Weights of a small transformer language model: 318M tokens.
MLP neurons of a small language model. Each row is named by its layer, matrix (up: input weights) and neuron, and shows model dimensions 48-239. Each number is 128 + 32 x the weight over its row's rms, rounded and kept within 0 to 255. Numbers have three digits each.
After each neuron's rows, "fires on" lists the tokens most often at its 100 highest values on Wikipedia text that the model never trained on.

L4.up443:134115162123128134166158128160130186080052090188160086125102134144136079150065101126126141150102124144131149171119138129143146097145177104103132116126172167127180122215135187100134120159100114138106113175117124159159148122089099123121148114172128193132120148047105088093155126142128159080102116077124109149085136129132099159145126155132101166089143099095137160175142132138150074147099120096111118162140056136123085180106159140073138129109119148088135122181133087158114106177172157139101124128093070196100095088089085143214169073116087149157162172133130171158135088157088187179
fires on: " "

L4.up500:174109084114143225215160093148097141139130131133121090100153095098125094055098139143160117133177159194184184112134111152095069125118128138106114168128116130190150140128187121143152137148130116158104154127139098157132080105076131113157146118172154129094155139057136135132169105139154143082065170121162069119105120106148097154124173128143057101133152142125102183175093175117109184134171157102122120071156109141148097160145152125103138084204112122106118097139072147138156096098116123171155125141129099197122139159130151136110121094108120088131096071158157124138084102106096158134
fires on: " He", "-", " mon", " Kn", "–", " techn"

L5.up322:144140185130151118113179093104147137121125149179140133101107119176120163126106174114097159141139118146155093048098065200190116122158143126175138068112113068100149099129172161063098105129122118107121060177130118156094123096155186119120154174141161152142126095110139109126201197171200192093106136106148126114073140024147134133123181117111155114131184151138107089156103158161171077129110124141154121103114121093070102129122124086139109113122119112117122116120100086138126101123134110142093108134113117196118138070163139126126194112122115139130119102102180103071142130169087178135
fires on: "ess", "aring", " express", " sent", " take", "ined"

L2.up786:080140090157093113140154118131136154130087125109153159153124127171086105158122121122141111149129148169115048092138106152106104137184098097093075141150133129152101129087153145018149096096048114111140099138066161133133131111091085154076132136132178154144138130162176063161113123194181153150146154144127119147147116097078159118127148123141112120106107098097130122127072080154150126105139129176142128139175161178079139140120117065171129183140185072119139083134085182098130131088171084129124156164107109142126194085169093116118142122113072163180140088090151073042170128153129153115
fires on: "es", " Louis", " Charles", "res", "è"

L2.up881:193093105104124149128173102182172146053106146139083097135141137167138100119064120098094115150109102186136124081134193104142104147084128097174121155075192124128116118127112138103125127224136119135128112102057083130206099060149134124139123141106107095170072057113138177099090095120139097124125144077161116116069148162127082140092095168153122138117148105080113168174115169060127169128131125099132123120148133110129162198153112152078126082131167166111095174144161124147091148109074093102141139097116144103161132176137085192143176093098152092175108127209119149147088124093102138186
fires on: "V", " V", " video", " II", "ference", " per"

L4.up890:111140191110125161152140149116134114082139163109169091164071084142149106131108127099096083129094094215140092114175140109169123109118168172170142140195124085142107083151138106109108160144105160154140135155099136097143072095117069150095151103137108095179188064136129079134147186169169155114176136141113096139128140112075129172189122132059124100171125111134149190132086109125150149141156190084167144099159095139073115197122156096122128104114122053101112059154126104130144083123092106118142205183097135172116114126114067063132138091093143116133094150110129126113197171172118138158
fires on: " pre", "===\n", "==\n", " ==\n", " ===\n", "=="

L2.up370:089099146185098104195155217159151167086136069093163134107107118179079131119131069139152169161138121107109126108164177119099113096053182102119115162141116147093131108139099113125167091128134060143158154115060072169138127101125095132099153060177128128101182108140142118155148091165183141164141098104146148155105130112120056128139132099092162170108086101128118130204126132131110097114136121092169081106128096156146118149096177102149186106108169089128100143164157179171107163194184164102164109137079088121084117143190089117088110165124114152180141095106150113055126188125088161100
fires on: " sh", " qu", " ro", "-A", " ext", " bl"

L2.up222:139112235139109142126196191097143135115073123182099139180122146111114044158121155104121167114133085121180099089087174079129082132089115129188051122138169134099089140127065071103092123115161119147105081166090152163079108112131113094106158127129160169139114131137178146128180126143101124130150129123157117096078139151130130137144164151133094111150100129125160161101052102085164118122161126136144122063076104078112097140120132116054110161163182116108150167112134093138122149126144113122112131134072140125101099134183123104136155101135091160123052228167116167110155147162181116165
fires on: "ing", " Sa", " called", "ations", "amed", "ats"

L8.up338:099092164054188190122141176105097069131126152132145136168106104079148144056140103139144168061184174158083127116118126131155118154103130156142151163094061112087114109144139096117087122131135147167125130103092137087144144103092114118098175105135177136173146097135150075107135111102133171100139118097098107107114137139179140109090152132118170205145150132085127149136131114136085068139087160114145081153151093143115124173196139107059087173124103073133094148142080101145142135145138097157149204100126161131143090117042137092149159163088099139147151156169103166145083108154170118145
fires on: "s", "ists", "ors", "ies", "ers"

L2.up376:130144148133101135140143127073119171103141139104136125152152161165074126156104102149105127119163188131130061153088197093145146087151155108160103135103150088105101097155087090107159120129160083193154073135087145126153086113128083125065164141167154111062116098140121157096131118107137137161147119081038109143111045116087072147142142141152102161078147120106184156124127142116125157101144114188178122128106115134134183096116134120107161081113131178090139160170105190193126073151145102094048108140113124102119190105152142186160092079141097143125140101120092122100182150113124125131
fires on: " the", "west", " of"

L4.up302:072144080093115134149132112152177228100100133087193105103143123102090137115086161052116142094127131080133142128137104100074085091148099092103134107137178065099109075156120143087126080061135120133150135100120148156184092073094133100121188120090173158144132104064129126104116124089157151139132124100181119140125084161136123106121173156136108114144087128127081198159138115073115124158072128176138085079118090104079111178154150174136144161146184160151145094147123116157106045137092133087167154146179103124175115097120134121144110110160124144122145116148139134102187132192109169178
fires on: "\n", " ext", " exp", ":", " Cont", " opp"

L2.up405:108119127132140160114132088103145125097143096135160118130114137162074145203106085140131164086153130128123126131139179122086087108136141093116140102131126126157081139159093149117155112168139069164168105136114090129188104117176034093119106087118114089068183126135111167166147115124127093154148075132119147122147109087063132183171097108118127211095120124111107124122085129162091162107098185166169081118151087166094139176120134069171151184155148141127148100144134215140174122188141074133085107203123096121089182115138082099180120108107106145085104159076089121111212161122148166137
fires on: " the", ":"

L4.up996:159106096110195199203139083096129161060076121078148040128123097115106110101171099107077165115156137177133151135120113074161129131092149167151070134166162119107121075189175122117118087179124108138101103135129154135141113136119137121136140118160159067133122105088145139193119097089090096131118110121122096148180123118122067162069170163155063124157130151144118176150154132124135106117143200065117134099141127100126124185080103089107091145113126115088076145161091187112128151152098141107132203122170160144089169169121125107083173091104091115050077111083051112114151104070136152131
fires on: " ", " family", "-", ":", " c", " ro"

L2.up872:102104138142061102162132125050105193118141115068112121123167075105094138125103075184054157131138144154146094123085114126147127107207127114121132150150106113094134125103139148083134026119134115164144062153093171113120110106165138109099079145105058144118114154118196086149120147197137167155135164135126116139087133134080139106089107087073140110098140150135125088147136086126147140082091146163142142157121118125128104108152112102129091147121121105068123195178120171143158120157143090058115146128173129109116131056184110133106111088136135202159085127104143114127152114164107116086
fires on: "es", "ella", " dis", " ar", "ia", "res"

L4.up589:122147142191131097171139126137152144159125120114107117115154148156017131171115131098095140114125142113135104132127150174165128123115085105185086109118221083174169086139111126083129135133119083157135124161089113101101038085089121155068117117120105113104171086128170179114137121097101122158120158069090119088086081104142074128152118105128104124077117112135121150155156133131136173094117151161123119164107069166119110139086134133099110127134136140099172144225158104096090102108085143121091138082115089113081105128160155164128092120169101184115164081134134127125134144122182180148
fires on: ";", "isc", " disc", " foc", " the", " ar"

L5.up308:178097112093099129094134160108156207113099141124130141173170046106124111156042105128076156107101162137157068090112123203156145153145099166177160106153108131140154110052147124116102131130093118118228157185113125164124162108127148092035118149119120153124181125122171114163159148117127122110110128189155096070112124120102127138159160142117156187080150164116095091116085102134151133092079135147108135146131109140072118128156143125107095124121103122122139122180097109138106179137133064160155112175159185127160104131146079053138161090157133143115089157167125095112154158125178125141
fires on: "ons", " character", " Love", "es", "ars", " man"

L10.up818:149111131128146187137113079132102122151097152082141092095133134166154128122135165080083108132142118117105128082144161083040097121078187065115110158128086117140124105181089169086105168146153131159104136121147125077129087117106119072065164127085166179127089101138177129107092084153133139114114111106109088155118151110071069128147128166100062172083110113099111185184138133161196077127102111162155096115115153118157171156106138141161089163078158115134126178159096168081158124145137128152127143179071115191120145099112145185194148127135145172078101134130074120092148198135146148166
fires on: " and", " It", " it", " also", " who", " which"

L5.up900:214131147146135122127100121077155202113159142100117106135143127138094114147147028113093123061126115153149118119108167109077118081119086121139109038110124158083127111128102134168109084167133115191122165097103094112114105062166066131169094114135141138124109131150096118166157193123135113151108111090137157095109071068109100113116166110102126086096135141146148087150090181155075127112117161040170136113158143085091153165133128067130154133133178127090164136132142092160126120168108113144109106102093085159143213113131161092181176161119133117202126128126152108094123106116074200149
fires on: " in", ",", "-", "|", " dest", " of"

L2.up946:174136198173142128170190205145204124089119132161137115122072145147131158164151100128166145142145092178159141106157129052129143113082128100172093078111146130096147064177106131080116147114086075138103086111148136152137118103131104114097117156163183145134141129139171185112126131106122179128155143136129121144166137052131101138126133121123126138125075119098081133143065147098142129130178124122184200089183126100118146130157110068062129129098174078115139187114114110137126109075177161133052120122139132176118192123122086161130163114154109130087144119087094113134125095119135125131
fires on: "ate", " of", "side", "ates", " to"

L6.up479:136167153097126156097152088144125165141076148112140090058115133117097150132121075092126123070131112158149087161094084124100118146090116151092100117147147160119113096093163073131107037168153148188198139135093120164141140098156075119118161148143071117125167142108162071143120172078167134109144177106148072128075138155093131178195160165084091151135124113094109101123132131100073143098154141108193194154189077131086137165101166101142124213102132141149154084168145138167128122204150113128139129136096079186135142124114114125122087118139100133089122139206129178149112201095145113180
fires on: "|", "-", ","

L5.up770:130096152135180134131104150112099118131102137173161087102132088109147059121143050147091099132172073160173160175131085105088163162091160135130099069156122155116123114176108114160152074190087126148135128105141150107152114114068081129142139122191066156111096109110114146142209147099121140084125127085133140092161072151115097116106118140057145135110111096127143123124124161151134101113137154079132148157162135173041125170111117108112065161148154086154156101186141171167130172183114115169149114101122045180165172081142033078160138110162127094108148145121128129110118127120111218124
fires on: ",", " ar", " between", " of", "==", "Ar"

L6.up715:118177186088216118176166157141106064128133100130090113124078099125078162113110115125159137184122112114131153150166125119165102135148140134145089130170153131177112120105158108131146089091092112152174053163136084170093122093148093113182110151082115141158080127145093106188115130101070114080135129135128118153029120124114143109146133134120126154075142114160138129094102068140100102117128151129131082069101146084124109129110139087124141083129176128131183087183164119159148141147111092150095093128130078082151094133173091129179148108206122138183078157110123161132104119087115104124
fires on: " and", " .", ":", ";"

L4.up482:069103131085110139108155151096114184143125120129152172096132108127130056169100088160101090079207156169170126165092153141149134133093082068152100087189159126176111118145126155135108112112124187166183068110083120131119113155120078121077202152111135147181130103136105097190162153158124140176146162104107190155136093152073105132171102133101074129146110176036120116157127131075117110173103094155146154128116133114084148170165101123098118154115158093111163088181124122169082137082114103141036106133135126171115165141177114172152179096134082167156154129140077154076190117120074091134
fires on: " al", " out", " West", " Al", " sub", " East"

L5.up440:112084118130103153115145155106214106121140185162104114157119132161125138165157136085092111104164070174193135098142106148146125115072076185160073057140142120145155099098145179106093123174111134171132124080114097133152104143086109151115127158127194132173147102111137158113099197109108162109153103151148107178099125126121115133134111131126095091122157098074106100102040086150121121139132123128153141149131170136091175112104116108114093112177184127116101140171068069096142160112154128144153112114137113130161147063132135194154146162151094126134122141104130085062130160126095079166
fires on: " over", " of", " than", " more", " to"

L5.up556:118146182152182134139138135098125141098126137103145091178096146140116151179082095080084146168143140103126115157143144120120109112124208096176125173105138140141085109135131163128148120139125073126126100151081094059184098149147118046093156097162157060097126073142157164098187099168140090176113127143145161109131135087057150137162169166113079165096124087059139181176121110136120116093079106137147111125065126135143150163149136114153135130101166096113120168198146166139136075169077131118101124153119158139154143112116166167202152095107088126097070119117102091098187165101135145113
fires on: " the", " The", ":", " which", " This", " It"

L10.up886:150099158142154108118145112200119067076100101118123088167135144091119127177184118139043089103069098108130126153126092147152111133117161152092173150174214120207136131179189118106152102148149110111162121083117109046154104100147074196166116127150101074121184126132111137124148149060133194131163136146121077083125084174121044102110047104082161154136154113153150120150115158136135164087144120169181126156170172149138107131111084088152136202141103104139127128135153111157151093131118145124111095187121104148158154137152081140142122141160058123102204136171137141107148119094111141174
fires on: ".", "'", "b", "”"

L2.up1010:112082094152083153113134131092106130101064191192152119174174124121090139132158051114131134080171141179118116092052122126136119128131118119153097131090135148118101068139114147109155079174142086177106119124065094082160108186098080124123146101175126112134104090099159103135127130161114122127157110130073183194104067149097150204137132104101091114115147071043178114136051127086103130159157131180114162156071094138116119137087162133111156110115172089124121117140135129170111148136146066130071184195091145104132170113150136141126111089104145157092138143095139134112181189154077122139
fires on: " dep", "-P", " of", " Bh", " along"

L10.up638:120175115126186141148109072083130163155134148183111129133108141108151140120129107135065125117146045121112090134155086113158166132170109188150121142160135092151124126141134081116128107126100168153149146147091091075144095101143107140104151139154064140133181127111154115112153136100160110090102090047172170113124154099140125119141144085071115178132092133097148068091103157130091154131126131164168167131123079124093174095103171138121086155182172117143194054125089078204106102178199124124083134144105089144122105142109148120160133099117154093056165170128138204131120149174125174153
fires on: ",", " a", " by", " C"

L5.up826:099131162099151139168175136120176130097122122145146098132093128109100070162126172107098123145164103097125112132130098119102137098100139090083166175113146109151155061221118142130134121115114085165178067134156076139137154109125145153152191118142161115098148118104169165104098142094158175062167171102117143094092098106140089114116141149118102207118172098082111135205096116139128060091078163127160206139139112152059137156133120159110074193121183197154197125127137205165077165157109123139092135102131114142105107112129086130160133089142103174116167109163073171113135091129050175169
fires on: " ", "/", " inter", "\"", "”"

L5.up320:084080100159100082150126138155103161124082161128150135122138113087153084139123065133079108106190070130131138173096116092146129067126084090196116136177139166128087162074099163163114051118138165104103156098032131081166126137097089113145174150110068092159134081121155087099089107164099144170137079176133101131088110203135095117143129126125107171174161075093147114151120140084106093084089109134122127076109073142114151173188170148079108103155137143128173147168149174178093126084142118125107173165135139129174153105097099180141113118124127129117129139126134144124179164085156123114
fires on: " al", " Al", " I", "Al"

L6.up499:095186162120097141142106131135137087129110140111073102121153089204100184160129175087115136085118073104130131152159120162091159130118151203147094097090145137137083065155122156096122107149075105159185098118119089104149099096167126128113086133125120135080189122126114151205129165114062116085159070073093123165120114118090149132125115141091119171077177107144114090149127113131077095161136136105176151171081152129145134171158125157169109122138170154085129080168100124094139125145079096113074115146149136164089181133191125138127181128170090104136070115143140141128146145136118132140
fires on: ";", " –", " First", " st", "1", " and"

L5.up964:103071137140115142148149142159165180070117142182174122126116108099141065169078152094084131094124157144152153111153172069091099078131180150139136161122166134146141138144092189157141112111140141158169079092093119106133118060092114096128175139152102159123145118117148088138172129092112120098174153106194075144065088115116049089099151097161128185079117143128149137108126088088129112063118135139166157142131095107142164224084109108121093098163127165095196140165168147182141135211162104151128110166114108157082147120141149144186166090119172168123132163126152185156128127131076145135
fires on: " at", " ", "'s"

L6.up907:186106160097160156128138106124171125141129138120018117123114088129108131093047083102148146147132147115167142087121144141127073114146109124173131182094156078108152165075153113122122084155134087178146131124099162103096124122136097099110119146123096120149092102129101130109149097148128076142084106101157059163046131127071114146204108132124166122102155107119162135158138130060109117120133115104141036113130119102165153123138138161135137126113119146134132164150140137156175077109109119113130145129170134145161130142145101121131117082140126080111129183187066134128094109104104137185
fires on: "192", "V", "1", "-", " V"

L2.up566:142146151104115163129151081139151114124069160128069052142148181144180124109119109127044125107143129144126117087141157106102107110110108142168104151128146122129111116123114163088203147153101145195162127102089123140115150142152102128168140158094118112114179093083120164148200113100135142109118086099090077091137085159107105174096105158157154088162158091082093110149130155074112166111130141133113112126116124072159117173127095152063141053118148115125122189125140071131131096115153130074149149102189107163186077198099144110104066102138147110149140130167082160129116107084154090198
fires on: " to", "13", "ign", "14", "17", "20"

L4.up117:190144155129095174141171074109150157102096070131155086158111169167115121160122119099149170128120088132183135137142107128104186158134156132099100154147124104150161162135082133129121151155142092142117114084145115202117082164095072149111128090180122092142156058152161102138209117120071135115067120087118114088118115107130116151159187187113115120107086125103148197145128093104115192113064162131157117104160083151150080141094170105093106126096132101069154090158123167133140104131149189115097122188145159140189184111102131149168130122087133149133131212126104152130196179148112190158
fires on: " was", " ", " =\n\n", " as", ":"

L4.up928:109063188138101127101183152142166128144120158112107111107122062087104126127136150118139129105111143169156030122119158086152099166146144190202080147104158069085103098117171134113129141173174102128152082157147145143097141131172114095073097119184131158123069168138137147118135081095147148094083150147106083132085087178102136094116147167085123134152141112072105163141077113095163183115095172159125118099074057052111102126102143155174078094132079101131126155147158085171194120172094107125088121160095164113091149114108122157184124118110092109155107136163097152170130171148086133136
fires on: "a", "na", "ara", " Ma", "va", "ana"

L6.up197:087141102119134076122124143131163098103068168151097134185168111116111158131135067128144091087155093124142081175126142165168100169107090127140117058110212148143095127093112144154175151111183083123140110117090081103182045135127100205126135104108112134147099112121153086168133130097067161102100118103138161136136111106137159136089127114097061127139139081074181073082136160116082131111166145139111121128120088105087142085111171162128154153076109127143158131161190091196120151169123090120084144101088161157162095130075216132201142124152156128121121151116098139156128141144111213153
fires on: " B", " C", " K", " by"

L4.up262:161154091125142239179203163137078149091085154112133117117085128142129127143177188112060187143166114095178200114136133127123082125115099083138100150148138143141149103151166131142159046185120133156077110134153084166176096145111106112190157124128119086125110114124147158148132102171078133150118078172132113092159134114132081176093152155077104146128141135125148107158061171124125143064092145076183157090116109048144126140149133134126123125150130175112092164130137157165099135109068089158085169124181122132110153145113100149135146072122110074057113116114098142100156106107119165123
fires on: "-", ":", " /", " St", "183"

L8.up528:168041171139157192204155127176114109139091120093110094164124099175107061122140123115041165161120133130124125150095130070077118139133178172152141109098180128096104124111168171108157137178126147105077117128113126067129110064112067123117172116181106078078111152092131108059192147133188137134147148116135136081119122057116126122147140152113112115104110133105166153134135122175141115149107152097165080083131153134146135155149172069169140136121142135112168127114156133138110176198110135131085128081156118129178143098136121143168169093087077113036073062153099184126116157103069129089
fires on: ".", " and", ",", " where", ".\n\n", "),"

L4.up228:124107132085136129137122154084175158040129140117153087141152092165150112136131179092147150169118158146141118134147142128106077178090154114117124178184127121152155177062123091106121141160142139141081153129108094115110143119101070163097140103149160094098128069132131131138148076132172143076154181045079152103103134142133135117137180149108080129121158155134172166191162077178083126138065170132128128117138086101055101188091107121107115156106100091124169077118150148151099127176136108098091149186077086138125152122154181150118073086087150156087082126129144072064142106054163174135
fires on: "-", ",", ")\n\n", "\n\n"

L4.up606:166112101152107203155125174162160101079093109157095150104126114098068099110129112141107141096162132097151116134180157141110086108085136144151108170157120154100185155157149140124097148128067106158115147129141094148101120141067085133165123088144109102068158103078105102152203124079090096092067102083194126214088110041156099121153125097092127089143127112095158166169078110084046075139160126093117174136093121100141140172093147126096141078163150130116102097152140135169166140167100154147086159090124126172158131104134166170149155115102119134125111105099152103075118075131116141143
fires on: "–", "-", "-g", " from", " foc"

L5.up377:159115118148152149148160109082142119140125127115092184103112120097155127060155095105134171133184028146219142166133142105159102119045123130119036141144131096147064054147162152090140127158121141187083121094043109085113148166151117121133152123181187087131108130149135104180118174100078122126134124160159085170104039097120161158110139133071097112172146134109093123115148090156128116090082092124205123107158146077108168122128153096126174113129122132115144164150131097133105098124133168131160123159125121151168165116112157104128147178120112102088107124148123126092188127106167118124
fires on: ",", " of", " to", "History"

L5.up721:111104102151107160181202164153067149078152114144057120146116149094089066173116067161149206168120103147157190075146160111141097154146107071106103169154113116176143096100103111082111118170175072173121087105130162090139098086162084187134126133162109081072111111110140151110120158151196176144121085165142145131089104185137147106158142123111111178115163087114156124211150178093174123062139198120144067112151126146096128123129114143092097148110133060120109174141112128122152110140134140130138158127152098165114143087132088176100151080162111143171106133096114165100107112160122161134
fires on: "ie", "1", "us", " ele", "is", "3"

L8.up759:163097155111223169156150116070098117131131095162161136109134141164160112179094112163123117132197054131195132061155097098130105108185142092126150103110173112189157082190126134117090075127179067115125123108134046161159050099168099158118135130182180105171147122127141105145126183132128144060087134092122132146102146136163109098098130181102125165141129132100212173116131142130126117103099126135118079113194093115127135118083150119093081157116095106104115068132148103174105087109090091121127132129093122206102117113087094119178077146111141157147119145153103132121105145152153211181
fires on: " ", "al", " was", ")"

L5.up409:119067141138094118099184103151161128140143113181130161101183053142094076152158132079134122109124161115147107089091199154107069105113127171157093128096128109114095165128193114095136129140130102129167128124151173145068132112145124096092108149148104090122140152147149159173093122119100156098098130149143072192048140203084173106128156177120136113128150084065117207149095078076159203059151198142132158105116034073148123116147142120109080122109121133143110126122165116120126136172142118117064134151108104099127180074133075184194155068122148169145117148163097141158165135132115151107
fires on: "na", "a", "ca", "va", "ena", "ha"

L4.up213:111109158122086139122135134150102139046134117127108075098101103160115180140138138138131114130080102159170163104158130116093155114081160153141115142103149088171171153108139101077087166057105108204143071094092133146096140070099106187083090175150171128117138094106131127163162122154184153086169145090104049159106090150147115104120145107159110174129153120151133149130163071091118149134110116124173152186191075146090119142072097080107086130099184146093130148126134149172143149166107180141128141111109071134140141066169174130135108162092153221115101085103120147106136114137125130117
fires on: " be", "ure", "ly", "ically", "ise"

L5.up362:136068158104157125160167105106114089133119124161150138111107171114134141069123126107046171124129078159152116153128179091119070105097064114169140117151160140121090093142134083137124108071158143124121160113146130158154110149155100161138100142108117082073137122069144108140112130123145169095075126153101086123085153098137129170118095123136117160161119119131105139117136104129119157123081157084164091103119100128093152150169120178029087116204080108109152100164171079177097150156164062136125136121164134153140130109124092143137174066141064124113189149150063138116152133118152123186
fires on: "I", "|", " I", "ø", "="

L5.up825:172116161162143123148110086145134134120114098145084133141175132136090176126117095144153190112113098165124097120093153112138128104113077147117051104097173107168109102143132105102158130164154124174132062136081130141162078161136133196060105154115151041084144080171142144134158115181155123113131061136074078125121105136094060141130105148084102149062130130086132177108099067161134135061137177128123108148154105140150129094113123109082150143137168124081127103133159165122094084161082083094070163154117108135089124112184115172138097159109153197122163112134091149130161133074122176085
fires on: " the", "'s", " its"

L8.up682:084117213111105149121118161171191150113107103103117173135111132095151149118139132099103084108105085104108091172118120134125085136140153099109114127193126073112134140124146096159185117146114107149116149069127126143093159124157098100096106086163105119122191150096115196074132107130104153154183142155173137124126101118056095120170143114132111087177079095084096117082120176086151085064140096100135102088132112139176108189158182175129161134105168136104129133152095172111110107141208129125092174149164167143078089134139085131104128075106124166184110120125125145124219146155047118109
fires on: "ed", "u", "ue", "ate", "ive", "age"

L4.up522:087137086202109153143146154148132183113054052148098164166153105059101076180062082168097171158150140101116167098118127075144118100107080106125121125115202155221167143086163132152119123185101120153122138093085112161102083123104143154086167138159138138122115084112149176144111125177129135109105155110171167114083144135135151124105152130109111182079118080135159128142070141089148184085138105090097100100135098106114189129107146134104152159077113086089094108118126142150150094140103142162162151116093135126090106086140115113118141125141136138152099133110033150070170169109105112113
fires on: "her", " Nor", "4", "is", " ele"

L4.up85:129082179143130170176162183168192153111138130136183065095092104155113111159119105108099078121145128158195110129160190113141062151104143169155135117192125124150123143114088105092118125156158079135111121109102144193181066114116064124122128093178097087108198129119115127142164095108118198142172111134139139122088068101117147134136140180096104151168090128123145149123103124115087108139110122150169156064111109088104154169146162134092109124156164069133125119122126125171139181212108127145131146152102099142082193078088098141118150151174142201126155156125118150090155130175121105096
fires on: "==\n", " ==\n", " so", " about", " than"

L6.up615:101166172118100152124171164170104141133080123167143154074125099132101097123178131065106144138187161118159134103139134122132105177044164140089105103173104150161156178074130106135110089139130140142123114097072126126153126083134062141123128125140117140082098108057179124103143163094139179157160180065145152119123160134109155138181157170069091180151129083065158154143105117108116115121158171121146178153100089168069124169088097105158105133104117117189180053173132129127072107185162159098095116121121114165132147067099139155172118091071095175091176142168160216091107155132128109157
fires on: "-", " |", "4", ",", "1", "6"

L4.up619:140101127113140167122126096087075105137130138167104088079162092060102112127073124140140138076196092142126139177171119106121083107091113117096094142161119157159183134132105138142099115109120154100123181095089158126103093132089107150160118090153169108101088082143115054191159147106099114110124074042126118111157112163108125119077136105091079155147124127109085135145165161120104124141125191112171141117164079123069109190177136119119152148179124094091127108144137142140116151157135091154144104110101062169154193092109135096113137117099130116071069159181144110122128099122125149096
fires on: " both", " of", " as", " including", "-", ","

L5.up625:110068141164109171139138127136132118101096155134120079101081105142135080108045143086109099108193089114109102138148117103063073115071119155115094122133133163195110151171139182107138166137141157127100096087106075082083101117168084109064168080118090105089130097059143099112126191171162137108101111129147125066162126102141076185124105122156099142139148144095178155177131133146147166079125123095113100141165124152082161209158148126126159126091127087120157117143101145138114069144129157183087137085152099108135183094119093123140183144153108132156095159121149155081158129080123131168
fires on: ",", " and", " it", " "

L5.up289:136084121144129149121113112115154158108130126172125122147185127115117084125171136122109085124121069155151098146152136147122124098120121159149094151147176164131101133137147125125139084178155167140127083057084153079094098093100157172097146123166158148056188128090148157080173146059083188104132039109195094101109090177127136119118110066121143087096100095120123167147138077128131178084126167132128128097174147162134124170104113154112164131179120169161105136073112097132175123141073152148150163096141133143167158052132069157127126152180084126152123111108110163123127114155155182121
fires on: "b", "ies"

L5.up526:126161139091138127126085128178205160135103081086127146089159133129066116142115139056114106029142088086140104142126129154094123087124077134114150121206134057108154096121125121120159099104095147133190081148096115156086092127126120096112174137084088133148096080137120090157143086137084122109147129098120162146094134113096116129111147140126102145196124081116130158115131131104113143106086100147186156128081082111056129111093136144152163202080189120158135155140157130165126079230090117128152156220127134170105129083115120116143109104141141139103127146169122122080188189110085122094
fires on: "\n", "|", " ext", " ret", "==", "-"

L2.up24:102123139134139155156122107098163124037106124115108110176149131174114109108168128144139147121116112119120098118078191095014133132051073117142132165128145167130150134106127114093151117102141098197112094080071098109137105151116069138165104133111184144109147114095110174091170127112193174118162113071152124085159078137100171148122112152146198140111172115108142107184130103099142208120103123136175171150155158162127151112140130100068120142119196185093142216118104113151170101194125189062122105099144137142135136178143114124110139134151116118146107124159154119152102103148119158137
fires on: "19", "18", "25", "16", "17", " to"

L4.up198:168065092128126162185171188177141127086115152186108085055116062111151096146152194115106141131159087143177129121110117146166127125085112088145123156084109086203187136173142133120192098168132115160113124115127120129143093143100139112152112133146125085160093101128134172134168152145094117095101094132157114128095090104175042131140156123092156150096147053121126126221130093085131133141118168107136170116133125112129166178095157076100070116105115156154084178115104119145149135112117153099069118153134132130081151128109106137173178167145064117146170091070100150053113123068070175113
fires on: ":", " with", " /", " high"

L6.up284:138162122174104132169176173126161105136097073167099105090119058130131125142143155094157089155187163174125054131126092085101124156064185101104098123159105102102128136191108113093118126173161071161150071136115136161127129167129096116093134113162128188145148074081163136191172080056132123121136142112144128090077126073081102142188100136091129162125086108059123137119154157166062130102089120106136146092122078121101110137139145107138071169097149153122136097155103123182164111178156136116140126145094137151150190072178122137133097146098136164105144177178094119120190151149165196156
fires on: "1", "5", "4", "6", "2", "}"